{"num_attention_heads": 3, "head_dim": 64, "hidden_act": "gelu", "norm": "layernorm", "norm_place": "pre", "norm_eps": 1e-06, "positions": "learned", "bias": "qkv", "parallel_block": true, "lr_head": 0.0111, "warmup_steps": 200, "schedule": "wsd", "max_steps": 4015}
MLP neurons of a small language model. Each row is named by its layer, matrix (down: output weights) and neuron, and shows model dimensions 48-143. Each number is 500 + 40 x the weight over its row's rms, rounded and kept within 0 to 999. Numbers have three digits each.
A block is one neuron, or neurons of one layer that tend to fire together. After each block is what it responds to, as a language model described it from the Wikipedia text at the highest values.

L3.down339:466500575606497531478531461493532515544539513510521553493436478442530546510514497504467511432420462456572503481465514458514500485473407538489471537472505489513517523488512462587472453420456502495453485509478444541516452486508507490481561436454500503485502485524539555434526541437476473495
Description: Determiners opening noun phrases. Articles and determiners (the, a, their, new) starting a noun phrase after a verb or preposition, e.g. "performed their", "built a new", "at the".

L5.down134:450574525556449452482522527479560487458523506501490499553460525513494469493485480447434516516528492519482522494479509541440539441478443536511546575505507532498538488439485536494463515526462515510481531553493440455546521489613506516479475548535510559428495449488517497474575565496502459519
L5.down241:484495465455574515477571538544539506467553562557459545495495460518559579515475478472494470496413564548464488474511493534589515525479430449494509529564464475449528480531499474485443463505483497481458467458524510600465518521520528477549519543530545491442443480504497467478513480449525531456
L5.down326:527555478554461533424515493514460472580470518538518431509430550470515513570461544512562536485480474519545505506536467541538479500480519496500430502492424443565466520522484498433513537469448521503480486556518572410501504495463500489582444549446506476507525482499468477473561499530460480536
L5.down348:422564495497542513519495507490488540472515527425488559502526484469541451565451513527535522497484397491517457463480457565507487537543433448500486441493514502541482436512494497556468536547581510474471501502509527507549521469457500472504485452564451515488505524592469443496465527521566566480
L5.down407:503495521580449469495503458541510521478495469518492560500489512623525534472547541515474526425489519485507536531490491515478501517404448457487444480521539491474514440493554449529581514518492528476553473522484470543453508505361507553526550513450582535461544525546434440472522604550579456505
L5.down479:474468499530491516530446469499578508498500501509459542497508490505420518467566421551486540553513510526474471567532517597504463456364513480504578532485533564463524535492539500450518487479500523557431484520530490513531426496495531510474491508521485477508516504515431506483541466466547497529
L5.down684:447440509520484505491544420493517534433475418522510513451468477577484534588519468465550463480490586468505467480516506499479507492496505435498481475577481517526546387503442544569516515515541488513477472491530496499417456505509449495506521520492476580516541554538494550533445539529492540494
L5.down755:510540481484541492512515544550432462489468526502557427476399456538493540500538452510432517491432504474533512472609532541509557555542480488479493516506515487486404464486500456464523530514455466546516499434458486504530497501504518528520537526479516481502424550534531452568480461572496575446
Description: Early word-piece fragments. Second fragment of a word split into pieces, strongest for ra after d in draft, drawing, drastically; also capital R, heading ==.

L4.down9:519479458495570540573472513462482463540490528462428494521491515503546455444503467437425506471455409560493485441458467426517529451508494458477524602567507438545556561504523539536491511460527597423436492469477519491502438553537512503494474458503506469533510459521504504498514525483486520512
L4.down179:517447541485439571500481525460479527508416469501492473477585526509457519511518472472554457554531489488373573511463460517568482559451506533463510492543528427473496488526488457505449403576507530533444585459495473481561557486502551499544475464580521525453500533535529535486515548473530540433
L4.down272:560459467510464496522555484467494467550559495486455459418601507487465425492506477532479477505565486491526525468499449499427497470529510524485519535578504495546496504541459506474469485480415568505471558539564476526447526503508439548494481513488487561547495522532445573484425468416490433480
L4.down314:479495558509514460505497526494500463454516470480474487490570457449455541445537467460473466518532513602566461524446492526474492505493479499520523431586471473545462474397489444519492482501501414474541427563560519459547434472546567528504453548512521477489526523464472526498487500575430514465
L4.down381:470456477429530455509528488440472430500494607462494515467602455446447515524576477490534552492491497478510524512530525522492447458427482485460486495413592508488478483466523453561475489506484496490519508543485495536479553508497445495516494517492554497458593510546578510507535529428483448505
L4.down448:515467527548463467564495456465503504499509569477490435497488487465494459512515449473508494481521516511482513548486464479527557495553495439484534484505546493603452529460567431468541641455382530484451569540464498514529464530491502506543446499460521549518448546459470591514547560502528467488
L4.down658:529509469531498522543463524592458584501542476501418502533518506621492549449539548551476511448468547470516487515529444405455507518548446476474493533460464464521525541511485497522486461457503509371523481491544478475499425549534496565483458509462439502548509478515537512459436537469556492516
L4.down741:556568572558484514497536565539494470504503586517519546426442456515428453446559508490516515467481487452467545486479528531556494439579499521513464527513495495445540456481459456485486475503489442424503432499500512491501469462413540526558508470484475466532443562499514551461475449542516529573
Description: Sentence-ending periods. Periods closing a prose sentence in Wikipedia text, just before the next sentence's capital (The, He, A), e.g. "family Dasypodidae." and "last-second field goal."; rarely mid-word pieces like "ased".

L3.down177:541536455592488477523534567475446540509526492488503467482492539438501397536498435481495554402484420535452395476499527429520509516436493515466466518513529547511515497561509453519545448469454555549528512461548509503498433588487473500493525453452499429547562535450499456487561573471518490516
Description: Mid-word fragments in splits. Middle pieces of words split into several tokens, especially "in" in cont-in-ued, "ist" in cons-ist-ed, and "cont" starting contain, control, contribution.

L4.down16:550510529560457500562529442470469461457449494551539519601526570507553448454502464459487498486508479527530506480515457425504527396458483483546417534459530542446532478494494516566455453506438498498406470525451519546500469512410499491474425546492531542515561471474607562427586474502510428570
L4.down164:464439564441549477513556465489571493615484505536480523456537499510471429545569573535545529506561443486506509471476489514477503477518529474586598452529450464456524558547511586514519501501513567520417518450485486478551547461471507526488462482502513501458460487507521477516473589476427518512
L4.down177:399535521428466504603493494508473543529477464506439528492498523457528465535450487522537487544548466472481505564459471448551551529472468498567454527488528498507471529511505489460544456456460561486469540491501459480435529477512578437546552494423542427463468459577460521474470561500564488467
L4.down440:421488470530456539529544514511548573513571498434536506527465563519489416536518566485499519504442474459591484538476507552507534528452481544433553521527462574512409511489572484478505461502474527540614498448489432486485466547529537580500514533455483472542499586506494445448523506450502483517
L4.down514:527518494498540521519548491524527522517452469431437514537525531494567447530519549462496592469506494427516544506525455492518533506413522508531391461495487508471528517531435497523493480482533466591360500442439522526524505492521454528458533499518413542499515532489498484544594480518581481443
L4.down569:481546480556562524495532585463516527500523480518491450485455494515416609438442528535576484411503487413547492455490549395484508472473541530441502535482458481497492506562502459445533551495522428576484510426519488492461531474535479508485568540529541512491461496511526488501573496505570502455
L4.down653:498558475517476502534469422483463473486470499516498566517567470509512496453458528500523583490486522487469515492485518516492467548471441515504449514492562449499445526448453530574448427540459498516425501517516463456538598486568535546526468544534515482522554532486501508572494481426501534425
L4.down767:522503487488488479487483477424556462547447484499491546576563491472454442482451476502497492484426421484490503531497492462516542545470477420506462513522505568511525452428505548507536537559515561529553559456490490444529497509511504499578433522528443453469498529471533517575519445440426501467
Description: Determiner after preposition. Mostly "the" (also this, his, her) right after a preposition, especially "at", introducing a place, event or time, as in "at the University", "at the time", "during the conflict".

L4.down18:486566524495495481463461478463503513456463453549602484514424523422474572512532488448491490475518541539430542503475507478528546505505458472534498511502527487483470514543615475515483460552471497539519500519530532450487548499457495432546469503563462477463470498477561534494580419540522501474
L4.down128:546429491511474540569490422547504508508529528548480462542422517589575585503484453512507458489590447586524446527510485476520528541437501468514445471471539482482496468491499512528561465547494447552530526515454453508502511557481440524497510557514560455506513497548504488476568512546515486496
L4.down182:468451510522534484483506463495489547486531582515446500507503492595538543509498436491562494529472537504524479472500496477429531517511504467513515413515408568485494588538505511469452488511476451529545502448574542548431446426500493557464444507439549379533526487572467499548513534501496501502
L4.down194:508517486573468524529478481486469479565484528584515452493567529567474488515497457523460441506480483489440431466479462435445510579537464578531552569554463477510489478468541501528492489468534530525544464544490499532511472474475499503465526505529476445509526410429466468482525530506446475469
L4.down235:495494536482493478416402470463482510490505499607417458524487493524503512532526490543454456466504513538601548570484476510479473445528470557505535544455494433534510513467561497534495544482549482490503537548522484592515533491575544485488508470544472479489505519495540494470471537496458514513
L4.down544:449486495458517517459452443496411557592441461479582508505485480587387532482496462489542390448516481500528492541461465612470482475484493525454484516495499519525500540469493461488513539504476524443565492567521508499519578547476517584490458584496530470444522527534518497506462501492491520498
L4.down651:489499466549499458492379450504471502449600480587507495515444555541441473544498430542502494503476459532529526543508445521466459462513572486490472535491529478463500551522503522503523515533478482494513619528547531537582442443494442558452490564539463473529469481430479553499499503516521497535
L4.down764:476516473471473473544477467414520501450541468526460573497452434447518509545499563524526503488518487541413445529460560567545497458507435396531461517477492578518553520470483535555537561487469489516512545553477481406494579573490505459549519479527508532381520501451547498461510581508452434531
Description: Section heading starts. Wiki section-heading openers: == or === after a blank line, and early word pieces of heading words like R-e-view, R-e-lease, and R-e-ception.

L5.down75:502486532438529494564538540487500442465485549476543494457496465441558401428535536471517488550472476453455532464483547447437568506444526510486444486493486527559450496495518514587503498462563446461481508500475532542468446513549426521546468478481612585542527502521516445484496512542441459472
L5.down114:523399384535486532496522480494485461492439510500507538503498521524530516513515499527486484518618480441469507458483533471502519585504457505490462435527491473498449454412510477575550505522530526468467521540529481470447538504503434506455532509496513509434511463482480504509534500537513505478
L5.down147:509480536488574506497524550499474449528512439496519455484532513468544522569462468530524484498520467490507511458452535537509537482483520512477569445519464569526514469464511470502454534454495498459523439512478561562554542491469543559484508456509588448517462500582538491455526426374543533500
L5.down329:512486584510562545493466535508515535491578546462447442566474487497571524536545489464453501501431481493460531482457552423549551549435541528550492534510513493501452551522499455460468491432458470480526557544499528564507446480574484513549531450503476465466470484575480523561523522447545520461
L5.down344:487511439538454456583500501486419469542578485478528507579569529470542463518509420382506446505514497557587488515560465448465586483505504392490444477528480552513529492496527525501511433498516495472577510566487562533458456501467503467530502510544526480555445486483524522449476474497447466518
L5.down448:492471381546438452527546527437493416439461439476499501531519475544498567511497533488542481477525495522508459488393496529484498492548536569523467535520486471498526441509543551451536484518465517548512543520488516579568559447479480490492525524566527483515496533502442495491560383445511573399
L5.down495:499486576555529539575491451509555568422474507506443583491508552534455508477585505573537458510457460527442525510491498499498536499531473468483455472534509590517568443508482513587538533444510439576541544527466541485498486515537452426465523470507559518510429452446523439527453455547521547511
L5.down533:476565471504466534531530458477501534459462518497544497507499500518501547483471488542521505486463468532451477511520475451399472516550488460514522566536516469485533396529487516507493454566507485528462523542503481500456564468445490482529405431549572446487487470513449495415445503447519447497
Description: Mid-word subword fragments. Short interior word pieces after an opening fragment, mainly the g in leg- words (Legion, legislature, legend, legal), also Mel-b-ourne and Ke-v-in.

L4.down66:476504477566554475439451546457488552368528518461522506380522501499510505535463555503503498532463482541445551520504491460448432451513488468525510556464521562460518488551480451532464424539574501485463516516562484513485547578500546449471523463548433590469501563542550541516507511493496531546
L4.down146:588545526522492465523468491517494560488487468452430537455528526496469437468587496433533479437502489454514514553447522481536479501565489420486422452509497520507547473519448494604521469546527528488527477476593488513509448488570526484484586531467552523499517512465531475431470489503549476455
L4.down190:425499522519524443496499498480541450507398516515427463492526475603564514480564494450514572539513446457509513488491549553502539531490523461520509496525531504507538518452528508567447496510483526502527410478504547485556579452530519490531503496541471517472421483515453499527518464523415522539
L4.down469:519498410494502494526519588550434525512434560504475511442488498456471501501492507493559507431581536593502452505491569496490519522448510471476538477480471444449477495501487474488499433502459545519514444493489523512455497530584461493536541481462482502512562450543465458510508462422455480483
L4.down505:516457463482460500438484543480485442517467549563499494466515508516504542468508513487504421537522541426547477484447508504541600559528523366509471483479488470519557481485498477457441510519495554433531476480473427522455568430496512507510499434489488506445519525585457519477472422464452491538
L4.down677:506463525461436473498494481557531537528432482526560440386562470452451517495556492536477541511490487566481453545529603533433536486483510553521460549479457539481515483464457451547526458504556513459461504496487509471501486551485582525553524521473465561488475504470500458422491559462529509484
L4.down678:503501484505476468479483496525539514484487437553509498575490435485528457523518593449486490522461547489465452511492530404531431501421545533473521496513541542542501538575493460477473483494565493406473502522499551521545523474461475578538566545484423443506496459484472423493526463541438533494
L4.down721:494570527473459477468426551570521486505489478478534525476477547548454430510476448438548499509481543474492429512488512533546453441525467447561446519553500520596563484494598542471540539543504486476514486521488480449481435565493537563453442491544526536493508500427486482478509484553458408547
Description: Word-internal fragment after prefix. Short mid-word fragments right after a split prefix like pro, con, ex, as in pro|t|ect, con|st|ructed, ex|p|ressing.

L5.down4:449519532472543440503486482444469482449462531486509516538572528482518460448460510450470535572503487544560544483487465477552511550515518564552486480499501520588490524453523535482424470522536520475552484478527500509508557532492452515475469521515530510468447500570499475506563468411387586468
L5.down100:512590568551464564422522421448429423487496506501522448454485525529558501561463483557446536571467505460503498509516453527521585480535478483487430466556584449485483413434545517422478510491488465463473470460512515521554487436487517601581477479523461491486525585483557494475548493477432441502
L5.down432:456481462464476584451468485469477519496530549573540453442453536488545513450458419497500542475412477514521548483466455578542483558552526591495539505503490482486444455493493531510531542501470515481545466488544434474429447453435542552520481519511542543489439557476432526561522500478508509561
L5.down511:498521536433501546564540503520487538487382553496509548520494404517506521493524510495458463432510498502538527457530545502483548484495497495528502543424454520475503434449587481606475508494496436519471430472521557489471528480495549486562526496569456458477503503447451526508466476429503527495
L5.down560:427506519513490503524520509490449434522486507526517489507518508543516505439509474491510537445526546547549472449478551537485502421476518479481462480509525547595521502508591444544472495447512472489480494468479544514583535493532464477501510517502527529526514491484494473502560498523516426452
L5.down617:503491482588538472494497557567580473489479485582499529554566535526552450545480470511608539520466483405520467495511488545478492471581536519501563514506465476472563448410454562515462553552454547550443468556492542550487421528459526531526510442434541556489485501514553507451452505495512481433
L5.down676:554507511484520600514481474527552481463473481518516467500513542483530488580462549542515542575484523441495577543472533563559478422567506461504512467464549458532460467427465524550500510566550517443458538444463485569505451527515395492524532437458529573519531485489446521497517446510507562443
L5.down685:535563451486433445430488459495431496408493541518482588493519492522521463522516440499544460579499515513451510439513515473526547472439496586507498445466477598523483487590438519528575589507517531505523559487502557510464418420481541539564495441528464524486453499492477495495539530537477496484
Description: Third-person singular pronouns. Third-person singular pronouns, chiefly subject he, his, she, her, after that, where, when or commas in biographies and plot summaries; also word-initial "he" pieces like helped, health, heavy.

L5.down46:437498519554549595476502488571507573500554418528496488523454429491530445498489444496446536462481459445477503498579498420473600472501400542525578505519424570514524516447475527489503537449545458426525487458449510562517433559503485477570504501451469538469500483534527492545554469473538507521
L5.down95:436447510512528456485513451463481484459496501456537510493557532525554458546483495413503487516492481475501503487508482418530508494521485388524488503528482551520494512499433481440476519495470547502487474519501472537515538448508489483485489517480506510486558523496463498485530467427489512588
L5.down99:494564470472475570493486501490472492500511489470486462539488509547562505526494522460528484399537449484524455487535573451501456524556495485516513447517521506482562452437534569431469529490524423531514543505514492519562483538470544501531448493517505469537540519522514489582466559485526470496
L5.down190:467488553515494517521481506521547526497517537540473474494519473515463439520512524467549543438527548491468519483580481439439523449430521513468517456509516550539527436526567566494529533494511513526515498463550434502496551496534524554508439470534445408501484521427540498547509475472490531539
L5.down266:439449534490554500443497504443543430472491488521504495444446481511469498517492435375544513499492436458538467526486444516530550449524461516443435518491581548571514445495497493564505459525448514523467464464442390517532500438497513561569466569452548513497501447465511479458441473439502507505
L5.down317:467470497552482432535445511566541483551529490556531538522537490453505441449548455497471522485509469510543546533496549442520531541545477507506499490508545434499495558478507506503564569393434553439479467461570552502494437478471487420535481469524466455564520520607472497479525534508515450502
L5.down374:473518465477469450519452499503407471512524433500482504535501512524476550502469430525500502581450477528450497448445474514545465535480448491424510578490508469499503480485570536538509539490536441490509563509478476428560473465477537561493454537467537476499520492556552488447508538501505459551
L5.down483:486522477519452464506482496589517488534482521508463524483533438537527524445484522514439572490509493459446441474538482524466463468441525558460514527505594549469472516467507515510443539458554503477535481489443479547488503543429557475585469530494456547543497503587524486471486456479565554573
Description: Paragraph-ending breaks. The sentence-final period and double line break closing a paragraph in Wikipedia articles, usually just before a new paragraph or == section heading.

L3.down81:582508515522487511522399523525509480513491485521496581523503547473481452526481494590547510502526543494566514513419516439505501530466551541471435469450495525529455469453521412461545529469511501479552501518423496582499536486452538515480486472409488484460511453506544455581511421512459520517
Description: Vowel-initial word starts. Fires on short opening pieces of a new word after a verb or preposition, chiefly "en" (en|crypted, en|vironments), articles "an"/"the", "ad", and pronouns him/his.

L4.down171:484471502555509443501529468470486463539487530515547614576520525481473504425460481526469528537460531441508464499480473488501468530581457503482458489508471495478416533430463486512561544563474504563560487526564462511524491557528572480464527483554498529534518491463561523486520431510537489523
L4.down180:558488485535485504465577476420594478487535538559531505459491572488465417513502522478485540479504531518506410505450480536477541481460480519508413452431541579495499468426564492506524513531512546504503541499486483505501442443479442492526496514570530501478478545555545443463540532512438481497
L4.down192:502421536481535470490517525502463448523497487502528487442525477564502520468463557516480454483507480497578504554507497507522502482501462521531503482508522484449435464437537517466417515543550443477493434533465516499495513551416504484577450552477543486489483501476387509602521499544539526525
L4.down230:466492368548494496427531490516465519477447512486503519504573421515518495496495531552435433577518507508511572518489570548470438513520503539425543435519455556512494571558467418521494476478509468523554431532490493420457451456478494571452498504498483454479547458440494527537475536485509446510
L4.down390:518580537438515471416492497508492506507503520515525471488517452449478449527440491470473462494484535495575575462412497541487554541441495536481545481453533545472563506460533504482490523486542495512499486566474496497465520575524469471496477404528506517513439515519498519487467543466491429498
L4.down519:529525530513477549450551495579437492493484556512521542488520562525496586537522543568546496515498474524482584493469559488503504485503508444508525470488438527457502478491501491592499491553442447479570440549477539466541412476510501524489507473502547457490464449499398472456553467528585508466
L4.down551:425491477472493472507499543456489536454543495540477503506479510519482532525461519514479496451524403450492512614386545480478452571587525542488527542500508505495453538511585422540469503538456465505430420529511496508492489597412485499436489550495560505483506437502518476507517448500540476511
L4.down558:498461533513541571554560458511532538502480531529497481476468488463520568493557504454476467448477487461540486498559552452502531521562521575456510485502501461465483497506501526430426538477530505492472456554422566474476470478411530514565477554472514464424487558515521491527548537507485482542
Description: Pronoun objects after verbs. Object pronouns right after a transitive verb or preposition in narrative text, such as shooting him, takes her, treat it, gives his; weaker on verb pieces like takes and can.

L3.down450:464534527520471455479469525502413543471488463518504526456501527546503467470537483514493552490437480501546516437513482539531577464544498488409491494505450508471489576498478542575577481540491495430525485461504475487552519439561471486562487419566464561509435515476438546467480525577505557585
Description: Sentence-ending periods. Periods closing a sentence in narrative or biographical prose, often before He or The, plus some word-final suffixes like -ies and -ly.